Part of a small language model's weights: LayerNorm before each block, normalized queries and keys.
MLP neurons of a small language model. Each row is named by its layer, matrix (gate and up: input weights) and neuron, and shows model dimensions 0-191. Each number is 500 + 40 x the weight over its row's rms, rounded and kept within 0 to 999. Numbers have three digits each. A neuron's up and down rows have the sign that makes its largest values positive.
After each neuron's rows, "fires on" lists the tokens most often at its 100 highest values on Wikipedia text that the model never trained on; "fires in" lists the words (lower case) most often at its 100 highest values on Wikipedia text that the model never trained on.

L4.gate234:514523489462512515493479522511450477501457515484427572506482478475517563538610519523555488422497560470521553552505537507485490509457452513523478512504516558468505479482479544480531563468484482529514505491578506472447415510518512463471476428530511444443524535478463474582460518597532512516471513495568528492602473519567529582479554442515509470428507465501576468520493470446474420524472519534561439462480452512524467573440505443514510460493516465498528535513511492517529486464446435477494510443407521506523478527430448506548481497437480521532481484522473478448548474438541439436
L4.up234:505522558478493514505517539452498509556569525533489461507520548507586504504505521542539543462483469465516467577455564513524451578445515564493507445479487526397466544457522513415508546550429468513561574549516477537518539518402473441479449548469416520442512473438513481485450524518548541488520462517486513471571501524545520568517469575459497484516448559479533469484480422461546471567515530477492518436459409502535587486572482452498454502452515512499504514441548528544523472557492459484453480507479552488489536475530452544496480623517456489472484483525510520426461541452544500459
fires on: " an", "ip", "ast", "S", "ep", "ing"
fires in: "an", "hip", "ewing", "sep"

L6.gate416:433460411541469472504486502531503504458499509508497486479446490503467544515511411469511530487537553429436557574470435473411532532506461545397482559524457552610533514524528479440511485492497522516459540486547532497512471570524501516419542521508485446550500494517443524467510558490546501471516535510491543576537510505492524465466530464548479448471425407508517550486513438462483501445503430510542507535616559512515540495476545530445533512531525463501457497536446485479514531547597505501466585496491475441426450488506516456527497511442564546519492492488440497504526527523510475554
L6.up416:466470517491496467539528587491540444469482565407475499551480478512534526500543515492562451496503533501483513531491569482425485439478412549579495552482482537494460564481487397560446490557450544598506461494588531527493525441494528538475528403575527453528495508500422484562495482548463586531487440469452525494507635494502467514464499563500538537490537555446494464527465508494492480464479524487521525534464514528507462469542450487481477500484510535463428481479453479475500522517549486529475392535507516547554442510527519473458497568493525540528497536526470494520491548448472536494
fires on: " as", " from", " by", " and", " of"
fires in: "as", "from", "by", "and", "of"

L2.gate324:511485514541508521467504459457504468517494483447497544533556533535561569558501421552471487517537498442511515516501467433498469561427489447523472486566561663465528435535422501447508437536495517521540488538439516488496457476527493428506416496476535466595517477470468571562488516526469453480482486491468538498469471572503591554518473514526498432461483494440490525495553523426560542512487546498483453452501502544561461453483503447470471451463509461481508555543428482533490499505465535430509501513501500451508469597472493498550464472554452473511534472495533461565410521471553491518
L2.up324:454569530484524501489537549580449516442484494485496472531482581443521499518538571541478515609544480507473514461457556509566512472574508482490509453479577490483535530511486518488515504505478522525466532547524558415527510568446512529428478505465533489476527513506473426519484483534495497529490445476509574532474498505511501479518515488487454520526464510466508508532508478475566502533552500416588656520495481485531553449577554553542529461503468527469445530453499534571503500446494495480490453482446502445490518497520502486516506505471525512509416497437463609466541501403520554501
fires on: " of", "im", " to", "f"
fires in: "of", "to"

L3.gate697:540491489466472571587495543493541518505537454492476498481557494526534486466468471498471495506453513463457465526545580494487502427471498530431477490523532540490483443485476504436528397506530527507437564547532537556568502483464482503528477483438426478573512473529478518504482502425503488370523449420516471521456469447573485513513451476483519556537505476517605530487529463435533458469461464474570545449528527505517496537519534426448570508468486426583598400517581494470536479538507510429501493559484507478483461503531525461518528482583474596450556466559554491473435543526494469490
L3.up697:496563490470507561585491502468486529495436542494569510492548514524479539503456511458473500517471530489577470485464491460468430489511428439474500526583558522482510470553465514530558506472482578440555539445503564481515611583453541545473484526470478487509508517495523484530462406481539490530489490562438548485570545501516435506516474466452473477497512554470536554516524463472501434463580535474597496460389520517496544525489493464435564440443567465511508481555544474497508476557488517442496485477567480494512495485529510503525552486511542476518522464535501529454492486524485479492
fires on: " by", "it", " under", " from", " details"
fires in: "by", "under", "hit", "from", "details"

L3.gate538:522483551468489444453473578471450534455441487535520468470518525461592561461414455599516468469552498528514564496533492501506494533449617533576467512495478480498529538542497472462516425501502429525458486514575420526479502507426430512510544478567446476499540478439451478478507526464457569506462492486489532543500560555460436493455508486493509512441514531449575549448524421542486494525511590484492511517523520487428457499493563432432499487503528531543461508455518509459522476514535517506576437512521502541537533518463522479519487496435478580468566468504440514511472470499496479512
L3.up538:520457549464556481434453512510420462461435550553538484535467504532573542464479563518494511537603510550534505455502469549530525544560567501496505494540551538474513477511453488534464531424489470517475465503482395493527499456495504488403525541535557466577497482475499522519469458508504574518419467470503529513512510476476516555535495528525458514457485563488507565435496380511469435512539551495465570528470511404453504522542549508516454514449527501554522489377454557500466542457557547476526494528509500495481513504501486536538472517496499578501555546463463542517467501450450459505
fires on: " Women's", "'s", " ar", " Ar", "en's", "ie"
fires in: "s", "georgiev"

L6.gate675:512513457515445515474495542484500473458498474537481465407520514523548476573451433458450495554517494484410512539505486495480449557552510481414505490517509473537542468529465455583556468457433548488521524507571507498551503386514498471524452573530514583547529478510524477458538567472537514494493447557485527489488467497460488459501535446495523412554526463506460485477475481429469536497486507481510474539466558507504474464551471538475512491495478535529522521380520454452500461524497426436420486476486527529494529496516496486521554519505494502487510491509499543530469551527559511527
L6.up675:521522510535477571503476426431524558538545562561490520469519522527484539493452477440505515597448514503483537536574409445402459546553526500489492542519513453504509575465491503495501523510440537509499512505575472466543480400499448567473537556416513545466505458565462499495498433508513570470463485510455489532530499461538489519464458551576467548442499508500485440478533554498430488469465479508571458551572498547577504509555452536446565521522574432457498479458534520492518495507485443492537550512479501485581468478482468536511495488572497440492513486549498422510502460504492507451
fires on: " for", " than", " without", "ves", " with"
fires in: "for", "than", "without", "involves", "with"

L4.gate532:428456483424494468444493542436520508523556530456494467490476566528510533581571557411493482534462522452533553511563565511538570590496545506538451559455502492482545462512502523525575558484496496483520492525519536553440488446518493549427504554542418518503544578509492462479480499467498503396493565480562480538543501481483516479450426479448444523508506494477562525416532457533467510468487403525505406538508520554537502496490452465490533488521470537520526479584504432425501451511504457481521569489511475483565526609481528553498495433506485466417544521541499489502463473494575449466
L4.up532:505590412487456509484506485513495512467468486506537475519461424542532517494586579493526484552498497473503510517539550478486558516471457486529505503535494539461463460546458564594418534513520458496480565515537583466462493535533490489527539610487526547412473515483469524502513389452493572481550507584550444508532491473521417564487429510515544478517501512532553466507539495460502491467462484478473457454504418476519458485493564485440534464502487529485444459514463539514512445606473487485418485437505517530504472496544466496470566455480518545522555520463478549500542555490589483423
fires on: " by", " so", "med", "e"
fires in: "by", "immediately"

L6.gate90:504517563451543443538493515584522439418460509541497453487469559481541490562501611546515561468513572468476498458511524485510509490546486509521485480545487512517507534487487451507496495530459502554527523503486497518409493522430428452523519494495505503548518522441469511467587482491543530452537545483529520519572579542467490480428510442519504469486454535461556431496500489466512552501486521482533550463498498533546472530501471512535503464464543491481466543458432519507528491520510511465405489498533506438454419549392582502515495479490503493547505526608456451427468536400484539550
L6.up90:475555510486506477500465522485534448530458513543485545561516477509537532453545526509472475517549556555500489527499556466565500490514506459480509474502517477473476523443560466502522470496505421523522502549517497489576447505528536637495487523480603534507492542533545539494579573502509472440544530476513505432505477500527526516450489575474497458494448488480386596430560509551505480507514451444406493546520470464456510566462529472525447475467448469533500511544508523551490446518524512419548525439448438464477514548510490522502504408529463512457507588520573455434540516550445479530
fires on: " Do", " to", "id", "o", "'t"
fires in: "to", "doctor", "t", "s", "did", "do"

L6.gate208:506471470473483452500502592555470468567495429480417454496488531478492547537505463402516495506536542458510478503579572506546474509525458477478487483536517490500508465433531515465576501522526464529492511554523489426483506493489481538486491485540457474446504461544477479491461502502530486521540520505502431516474490475518424406482445480551491526455451486462459513462445577527468474516444460510474448540547442543484428506496528505441391469536551683548561514513528570571477533573508525553535515518441456528504412480431479456531459511506490513493496476547473540510486464514504527452
L6.up208:584458538464518540443589522561500494509525493452513464483447477494492482491450431522481514449510509510525489563551465483477475506504527474537471515424492512489557454472594484555516494442480490483512498438536502502520581465549440515491454583438444609551493489565519454509488427455577467495510513410520521499479534400478544529520453535513464465484474535468442472449474429493507470419530494538478482443508479497519506443513543510537544545449504572470529516488475596534550550503545486460516484539514437454398468435540500467454495508620491538476512512471548558533454529465469464487
fires on: " as", " As", "om", "ther", " if", " because"
fires in: "as", "if", "whom", "whether", "because"

L2.gate566:492463445418517510566562527562635485516436524502483477488513516463488486555533468484493449510546566450527580544560477536494523587564504514453491585534491578552513507514496530452509503510528512469543483523490536493447529437586489495516462462551554400485488489499462435513462556429564515530504548498533466417524435503503493540486453489500506505512540437459545509479514524473450488498488499527570475466502514574516516517499557476505531461545496480487557491479495484472438451571529514456521448516482554517456469541536502528428453520365480496449437532461529426529530507483531524482
L2.up566:544393468483555427492558479568475491436464507454529512533446488519464540585483474446475480547538471458561564515542466484527506556499502472470490460486537449478424477481535511467411543443518467460510493491521472567482503506476523520537535492619581471472499521502499541513475459487505525453573474569471511479544536482460522509457521535452516474513506479478546537451514516423491520393508508462495464589534529524492557514602544435586490477560459526488443476496477478525438570422481525495530535499477485505462581518512565553531439528503514539495475520544560533533514499503514510520
fires on: " she", " he", " it", " It", "he", " be"
fires in: "she", "it", "he", "be"

L6.gate685:555505481502516463466487520516541518480512485475479466528434489441583571434523505484511549531509504534501484465499552518531494518591543445519498512461461448517498489495509510572594475479414410534515519587551520433524619421469453564543504516549549450471504486451578469506523521491463434472477498518561553546507489405480527496459481457522474450544502487475517562451494469528532512529496487482508519505552490512514515480527529492574502577494543499577451543523488453513490507429516396482507449521451431496443505566504496481517444497497501478404495508464484451427502562515529499468
L6.up685:491478461471438432517492576491527549463458467524452410491545513475518543489560480514453495473452483490578517502474502572523517554480490515515523493509541503524402485540399500533574519378505527472533488487516522549509544486517508495471461555485432448474484475462471502403507476472585547476459559540440486541457499544408504513510567530558483485451535528531519490467516524502452540540443533497488517500482459515471513518547495478518482572521454491508494452487511462460435499526501483461543548496551479436508526475471507527456552472416468478479533532510460507480472558470464487467
fires on: " an", " An"
fires in: "an", "anti", "analysis"

L3.gate437:524600477484487501500556454491516518529513547477573479524428514480519511510472462572458539537489534467492573541488401458483462466504551472477504508479505507522510564494519514482551479507531484448497556488559532479500469517500532583517539546564519475512524453404443508425530543489481513443503490507573593536458576454484522569572526397483529484511503522521544474497493488486501514524480501452497476495537511507440487441471511494506454454511524499532568510510539511562520445505544565546473564497552505449427462418437515477530544509469502397479555491562488496533480521526476522545
L3.up437:512491517531527397544468538508452465562403470447502467507432482476460514480568462423488484408429530493505450515554506486514497572466466536524498516442508546518466477508498522541499480503466553499518478462482491488501457537443480525521498518480501521477524516543564506551564503443504543521542514504545478497472519525514477519554481479420512465480587483569505470498394466463527591484484541568482529515488454561530518455483458495614523539458463439453458541546587521525488545451533421487565441486468562460489475512505549440469491464541491493486525527503609543471548502488496493510
fires on: " there", " There", " it", " It", "re"
fires in: "there", "it", "each", "therefore"

L2.gate127:537443513531499458484498536495533429518475502456507529503527495515515519529579521553533490520483471447485500460512534512529416470458508552511471472543501547613492594486490424465471497454502447507547510451566473521401508420522532455455443534541488523514507480505495542477445473506493595452458487435541588496455458442536521497524484459452590453522527532548414548503462511527459529497495460518576527552531435450552501458470483490530492487503471602504503506544500484575543538563471598499530530550568448445493460498447465498474520506483517518499605500542579439577505463489534457481
L2.up127:486492532478546530541443547538443504524507464517510503598495552449514454534484526503477448456552500470498507471505513456448493425515540459496501479501489491523575500512431450487566464576536476542575520497458428488532488462485515518509437559449430444527477496520514465541449436500454506465457504525532522495506484509552534513518476422479525502492523559426505495458487442511492444583457482503539471546530484469503454467508462518471460551528514494564463502523543494460482501494492475479477473514492428514498447508490550501533568469511478482478455513532535467519458430483448462530
fires on: " in", " to", "ered", "ended", " across"
fires in: "in", "to", "entered", "attended", "across"

L4.gate194:430514430471470429449485541521523520515427485466494443535617481561495504586474457459509462480493491485496551510524469492393562552429489525511470553563477526499437536546503405525502377515481501515492538484536509532450493552514498590445513484492472490522493588458492445579447524475514534512539471447536444489498485439522502492471490488567455376506502503529465522489550456492480496516496520497511505467519516505444518482447568521457517518487482500588506539539493395478529474519427458493476560482528551466545454507483533487490498503536500551492467528572501508525497487469538458483
L4.up194:526516519494566494477528498498510554505505486490542460505586560450528521497513576529395497552523555517493436470492555490510514491478579429485479479509482482482477445446583563452557446541526518529499460535523526469521500529496467488464528495443572551421500461503613492507505544513471488498424499495460531515489466433474478495469496533475558545518480488528505484517485532550522512429444506490468455575548486473472500505577495518498467446527533415508527475524484508487550500456428528493441473417455477437505458543564539530471538514514521547471570487431462504551443598502543470465
fires on: " to"
fires in: "to"

L6.gate655:537511463562520487561522509530491457564478533518561548474512490532552502463472540479521477507546510509464474492520537574532560508510510494459467505540496517485472443532491468488476389480494513548477530523517520427477473521454489511514500422514569513528512578567564516490450435468470519463447504525486494458466472544554545508447454476534568463533551488554516485468491477486494522458430424420464524534570546516536522445486527529478554510522468424544439467542475453417522479501581515484579475529522433504486498579522484460455489392547502522471430460464504473558500422490493472530
L6.up655:484517549497445461536526526417475522541547469556525473532580426542540502491454493510529482571513496530471477522498520456480527423446503567531554536492479513467483465507490540478478493490543486429405470453534533479449515472543524477555454436576465550495521461548450503424543531592550519516466472518464471565522516551584543515438487504469462532433543474433471505546453496528500530509421517444597627499485439526499471453454386508518574535493541518455501413492518455461464522519537499513462429484491455518579456467518505525481487482498478537485506486478430468495474505515449480539
fires on: " into", " to", "iam", " through", "ue", "od"
fires in: "into", "to", "through", "due", "diameter"

L3.gate74:485478440535538442530534499534487504553462424496498463436466440446513547524514506468469523490530547441478457526538549514514495502508500570450492500495463540594522491549551537446514473518549451565519510495509508502409494474505469519458464469481444522509514539455455458506473547523492491459496508457571512541517502503500559517520503465509451471496529388589525509516516465486505512506449481544441516435556505578482468464559595452466495590550527514513517498558498502516462500488531473451456518526519468461523462519465526463481452521488538532501515510549501502512470479468518558486
L3.up74:500493453574473496539469490423450475407397481526536440490543420460443482486439489495416504506512544446494517456482436468479510490468494522473507510514522470544487564494538437499610561521582498488488584452521561492474470489504488539498416549439433501507512499483442482474467532503466542482485581478517557525526515544485506551550505533497523487567434451526418499508498523488509538513493429544553577474462550505473454499503543478545484583484529459490518497584509523537496504457510499495517465561484464450563475527391492505504511589439492496499502474544537496488470445466463468519
fires on: " In", "In"
fires in: "in"

L6.gate193:517469497471496567572512510483440539582444460499542519532484636497537508453526508558500521479514567440529533499520543599491419499428501496490486543551506480459537489462502504477491548490489483505548508533528533534510470506405551541427443418537424520563521606469514511469511459497438464507484469447509539556495500454493524553479489425525534511531526450526494476513438424464492513485516436492564488534472587541532481457455483542491475509556445484493483518508518492528516496497498447506559566504498506514499528570405580461464483468458506505507539475462464542515505464533527539439
L6.up193:575581459472467537507487519515518487527503566492548438499550553529476470446490514454422484412461533530574531511504527510503455459446598493474501488551457515488535463494519430584567543526471526444478557507528490480540487471484570501511507442448439595525499509564446549540478427540521509515477497470545475531512498503505515542537485526535476392480508467483546489468470471501430509510521412531473576495547486450461518417484498522496505525470386488482495569516464521492483483471518504472472540525526564514529498576522528430480515551490481544566446454553513495535432461566504427498
fires on: " In", "In", "in"
fires in: "in"

L6.gate470:558540419471524470511477568583476590589461539488478530494465486488436544547469534479471475471517493483512524475560511535502441554534507548483499490493477497483534545470439468464508506427453465505503443520509452488487483554482505457497465518590583492513497539549543567450503504522506554560532446444491502606512543454504473431489505445495466570484474524507531484456501459491503528445476515562513479453516574545490591482474565461458487481485511449511559522484510523466508450434614471564539533433468554538495536444473444532518505452467511519531504520455491463520540451474536469518
L6.up470:534432499531542517502502502564484497477546502514542455465514464462441500505505418482471456527476435488475462492534505497490543527464519427472482501521533421527524544438465555550476557556475490511531536523575517555458485478521465544485459487474481553513498513528466437538472527546568469465540541422519542408497465524575534476433520469564416443523502430510458585457500556475410517486445520419479453461494447519460463479470494421522521521492506471582507582464520523462420581557500556452501520480510511458532472494505527476501514449473471521521497588528475570529522499501517542546
fires on: " which", " it", " It", " who"
fires in: "which", "it", "who"

L6.gate671:474556537463466532493491569461449480476517538454507483552436501526493501468480521463500517481493570459440519502483405458488477479560375467425470496493456478491525512446447458544540458488531513522513589459524503455521466472446513511545550530546501491489489487500533484572525519539488467495455548420518511519507513522582540455528522447555453514415440513373495509547537491569381515482513515486590514493497545468490458472434501489425521460472519543509526525572529532546557486531432514489534543432480477559460476527478525482543463483475464473436434545588525431480507529523526518532
L6.up671:540595472534444485580463429463516489496519489522537454509455426439535507455519549546492521447485548504542463495605443486511474486473441535507477542475491544544512500516523519474489473525498437574646561553463551516537569500452446467478456509494447469510476560449517429484462455555568450413481505495563516540564485541492429520488495497533442499498448493504505493459446521497476529435491482494535541538533448473509489463452457550513499481457497565491520535507476524455522492419550528455541575538537526478487503461530513491475550565483474486468532510526449502540510465548491479468
fires on: " as", " As", " wh", "wh"
fires in: "as", "whom", "meanwhile", "asked"

L5.gate149:543471497480508508440516534521487476533471557439523572507468460556544498533494528508465475483551466420500483488503464490518479528489507517513467455480472600531506447553490383530460431479568487499464521499540530604522432475494466506513484554568514521482523453462483480508448434531515491450499427440421519469488525507513585535461484491523483504471501474493492498493462495537465478470504476553526495510619480519443510511452494479512532535453381504410440440476476457612468474506502503496564509478517495557569497559438524478513522486567515483431458504536554465532518511390505414545
L5.up149:495571452441489506533506448538524526463550478514541480549552509504442504384482528590540457498526549498472508512548580482465459489522560469503495464550495513496515487499463515494486462516470459457476521509480448450496499463475511459550479485491431510532484464506496518559544485543480505522489554429494521463522548578560465440489525412464493537507558558494518464552510479482506501428475463544544482513479522533500438428545538520470380514531456487503456479457540509508503447471526569505481388516470547531480460455491501558498486505489478515490463566527512502548489457479453538587
fires on: " of", " at", " in", " from", "oc"
fires in: "of", "at", "in", "from"

L4.gate73:441497409456431487501530505538422535457441528496458505470461451401535539483514486537469516537478480500472517536534491488454525527496530530477470532568484516508480521478499515489436476557504501518473472571581462507484443482455493515497486478527503457552496472490484514458537602528468520578519490487529514508529484521458453487473579447417433525510510518491549494498452504484455505536494510576532455464481511547433491520463523519517505504441552456569507457511546511490490514489567606493523452508546538441464474480533468472412437498440499451562510569519530535408508525505541480521
L4.up73:535436448528516426439513484434487538543548434447554583543451503564437507564434486503528541526483543480579525530502518572485509539521523529501485515525498459468527531531529514484408403507451458494456472481511478526518480557556596492547512496518507512573502471461510562466449496430456495464449514511492440452543541499532535447494540483474472473561504562535497498506520492542471503515486511491480522491488506518518466509525518480460504572480553431519594467379425504441519560463497565435473543570480390470469502454499518581488469514519501590542505533481463471527499503589539545476
fires on: " which", " who"
fires in: "which", "who"

L6.gate677:510556467485472433485457525544561522477492459468473478518514505425532486521540506578489444612507545476529572549507469466535585535492496550491457462478487502584554523522440493461522484517541443491569502530497486465520536581484507493521473561503445508515490500480487545465428507430452423422418539513493490506490533489469489508458522550433489499500495432528434515470407553525534530451494471434551540598560504521450534412560522545405489503488506516505448594586537454450467449526517483504535485514472493469501501500503588473487466460415478502467467472510476527527444526516487502492
L6.up677:529540546453530477514563428499498433553424514542538534465483535528452533470561496482491515522530496514481564522509555466458471526463576508552514580570527465488506466527523495515504538445504461429509483472465488490574449542403417505480512522447497547465513460429497491547561503424494525466574511504609474520543488519509499560506480419595453482475496633479523484459515517476532440493506515494519526494454477512479542546456520552490450473508597416500509448442538532434573473476520491506512484408450521402551463474562437502493453471473463606555495544553491547510560461536456465527
fires on: " of", " there", "re", " among", "ly"
fires in: "of", "there", "among"

L2.gate276:474548450496497485480483503481600511547477428592519495495493504452574534502488538494485482544451574451481556474511540544519479501450568536440483531488458582536569476518551450483425537451437514541492442526525528505433551479503479588520463536499395470465528530493523486528491528485406532498507534519514475494633498423490496506500451538535555473428486551462507515497551466583406472499509530543511495449554469520475497444498472499509483502455438424558571500544499471468553453555499551503597501477474450473541542501454503513497451469483479583449531549490436493537468495483427478472
L2.up276:514574548536505469516451589474602483489521453549459469539538467494497429523476470398440490525496588528519469524498531488531541464492480502531519557485514475584488542490571512497522531542545472599536439492533534462509518484494506487492480481503478535487537494492461489441476537461455503454476494487453464500481573567491464550580499422476466496527475430499528540460436519537511499512539505507529487521499514473473453484457487513480527510508483475465513500564509512469532499448497491588456514430462503459547503570499561507497455577543500545501435526463455451537590509570471354447
fires on: " during", " During", " under", " per", " Ab", " At"
fires in: "during", "under", "at", "per", "in"

L2.gate317:532458507501538469481516487467530400558487503502446503471498500451506435521507482557510516423474488489529589449533508537464454537461550520511472515538519458523504526458514559525594477467531478472548494507551466485494455406521465477501477451542476417552529518491432488454556447426586484427496502534578479569489517496494504496525511514562445488531548443521497539437466554535503438480506488496526443546496461538489520481533437495494480485535509528483593522543508578520395458510548454447494546533515510504512540468478473561494529516444470465470561451516452525478497508428516570522
L2.up317:517497524491558454471485496501483423501471507553482474478450455507486506507502497522477553475556542524512529489505451504471469518519570460494496429514516466465567518412486518544511525518491497505529529479487502477423504502471568437548513415535467486481508458511442484557462466461514483472499567530478426524510525457431556533537489527598432464521428405501457490501515567489458411480507534457447465585489471508569434508487520570567485578497532419441565536516507531550507476456461465531512489476507531487490446365499474572456497502514464460528543494477559525510508515470496495523
fires on: " an", "ru", " civil"
fires in: "an"

L6.gate117:495585470518493504498440441566505488529447542503541472508450461496567475517545498525493488554477552534457457571471499469484470499489552540490491400543450558564534467528519478560464483549509437553455500504519532574502490543480458443504447527511478498547528527493546469550453441484521529476505501501501486481559456477500526448464560406465549466503513514459538518475490572462446534480416396468482488498486558515469510536456535514423560454485462531591528499592477455457527442555522516476514496467488524517432493529525583442463482523510489534471493532472543517519537604481479498562
L6.up117:555503511533507496554418507497416534574482462474476531460468547511461505520465550440519517512488520512506467494484506427539497464548511530469496451414509528516495577504524561490488538526549460476488502523531532462467514491540490491498395541530495384515486524535510523484430570470448531459504503435536537424535502550555506516530595549496564525542487518504513516454526491525513470462448486557533509538557513512516507551474418569493458432553485496434505490493539468537475532479571498445353488519510544562569468524531497472495479629469489558528430456500496485474529504475584515530
fires on: " at", " At", " in", " to", "ached", "ollowing"
fires in: "at", "to", "in", "reached", "during", "following"

L6.gate360:547501524468552513527514565583521547539461362529510556443467518478494545476540440476487551540549558575424529473532507484524455525554510558393471437527483533523453442474534504560521541479474511509535481506485486489548500450545514536516565586566468461433508480513506495451559462494450514521538493513539488553509550506518436535534429492534494502565491475458452546474511562514460566552447482528527498514519442553480546529490484479507465524443469502527530508558561481518432491525484500467501493461465576462477461495467536443471571481424509495467562521505539475466462499550439513540
L6.up360:500542481488477506581609529511495475483430505460509470453510452483531444470505490594486460439516552467453533483509531464526541506466505515443510555436490551456466481506508408489581585532513506504500480556534531454511516517480493527552496550527521603515515524568454470540562499520532503502501529469537524501505511552420461476523481437540439576511555528464444476469520464500471588510469565448477449501512512522536476478477486555565407523547519530426471486520556463477528455502474474553543474512424543508511500496530537513446538427504512461415523489524541525473558488431488564546
fires on: "one", " one", "ing", "o"
fires in: "one", "none", "that", "you", "something", "each"

L6.gate579:493485491471500459505533485549479482519532394448472502490515492454501536562543575521530457491540571525448529524522523466532556514539477578457495550469502445526477504511502518533490550495532465543510481554465565479555545471466552501412425448504520413533490490472494473402493566427549498491466455470541471525570493424492445422505450465457546528485516513473476535429558518540479522483515502484503518454487439524526468480459509513510435512526468480444533528544498501477550481568444470412514456531499525434487527520540537505523514485501507440438572443535473490406473498475551526431
L6.up579:528433552565508558405492552530529574543496495502486572552440469492491468505492482554480500517469526512458490548453560491496500502487471534512475480537535435469434450546482458460493504473485523545555480551508484508589595469422505575470516392446529463488503461531511523461473470479540459524412433508532502500547386527457494486481525487501454488461445451524425528550545527477468541502557470494553457500491490491503539489540551461529467484482548490439479549457496548428496551489524504560450414544495464499510445454518535499483475585494477501550466491530425530458517554505507564455
fires on: " an"
fires in: "an"

L3.gate46:545480526555494490484500507622495397510432558532555552433542458509520480533421469541445443470527568514467545499539541502517494503472551510395522537528468460501512485515450464470525530393549482482480574476556522518449542500472489479486535468483522474511508525458467471528510580461562507484454542486573514527492527489545457486461602414485486542492499490510484499487496454484489526518445452565494501538547559507502464507477519432501469531567518511515499590496451480462491480500502499457476531529494500521469462515457544467489421455474562420531495546549514549528508510500519436531
L3.up46:552566485496491512432495540506464419503453514464547578505467470549525516496430523544434454460517525526474526458499517487549527534467513539399544543441520454422479527456511492549485486455547460519508536468543452526510571469522535393520524445457526450509491527485455493507538517479489469521537589484458519519459455477494478488488614473449531582500381438539523458528516473488531511540532464546450430511468541471473421534537495516507520559501512507503448566517493534464521460419516548523432481507426502519417513521466548469534426505514559472568510547509542487506523480549502481481
fires on: " It", " it", " She", "It", " They"
fires in: "it", "she", "they"

L2.gate170:430478437571452491529474543529545496494512548460489644500486565493525488521489486467496518516555485503452480459473504492512543469530584555471521460570473513532516520522522487462450474516456573488383493577602527562542468479526427555465476582464557481433511467476430535489529537538481539522482475511511522479540455498490422501523553473486505477501488511445554504494530590489493448490461485471526495501443520495474534446525511457445462435535517453584476555562474489400533484499483521509504404505559505459467448511515432559504513501502544481427446522485487502468447449511590447464
L2.up170:482470451484469572518515472452458405522547503486450517510453498449491547486473473457533592600454440578527494542464491532460517493504454452498521468562510501486507537474574484451437500529498550545458532487551502554511488472535447507550455453554507493430510498553515561445569505407517509516456501549551438580503445494488468513507478464519532590521532550533470535522469459504543472433483469471541513562576380497545527475568515491490509483430499485529447523477527558458602530533515548485542504522539440471455501526527475527464553502573551469407530477569523414458488515480492502505
fires on: " with", " to", "ys", " than", " against", " by"
fires in: "with", "to", "than", "against", "by", "analysis"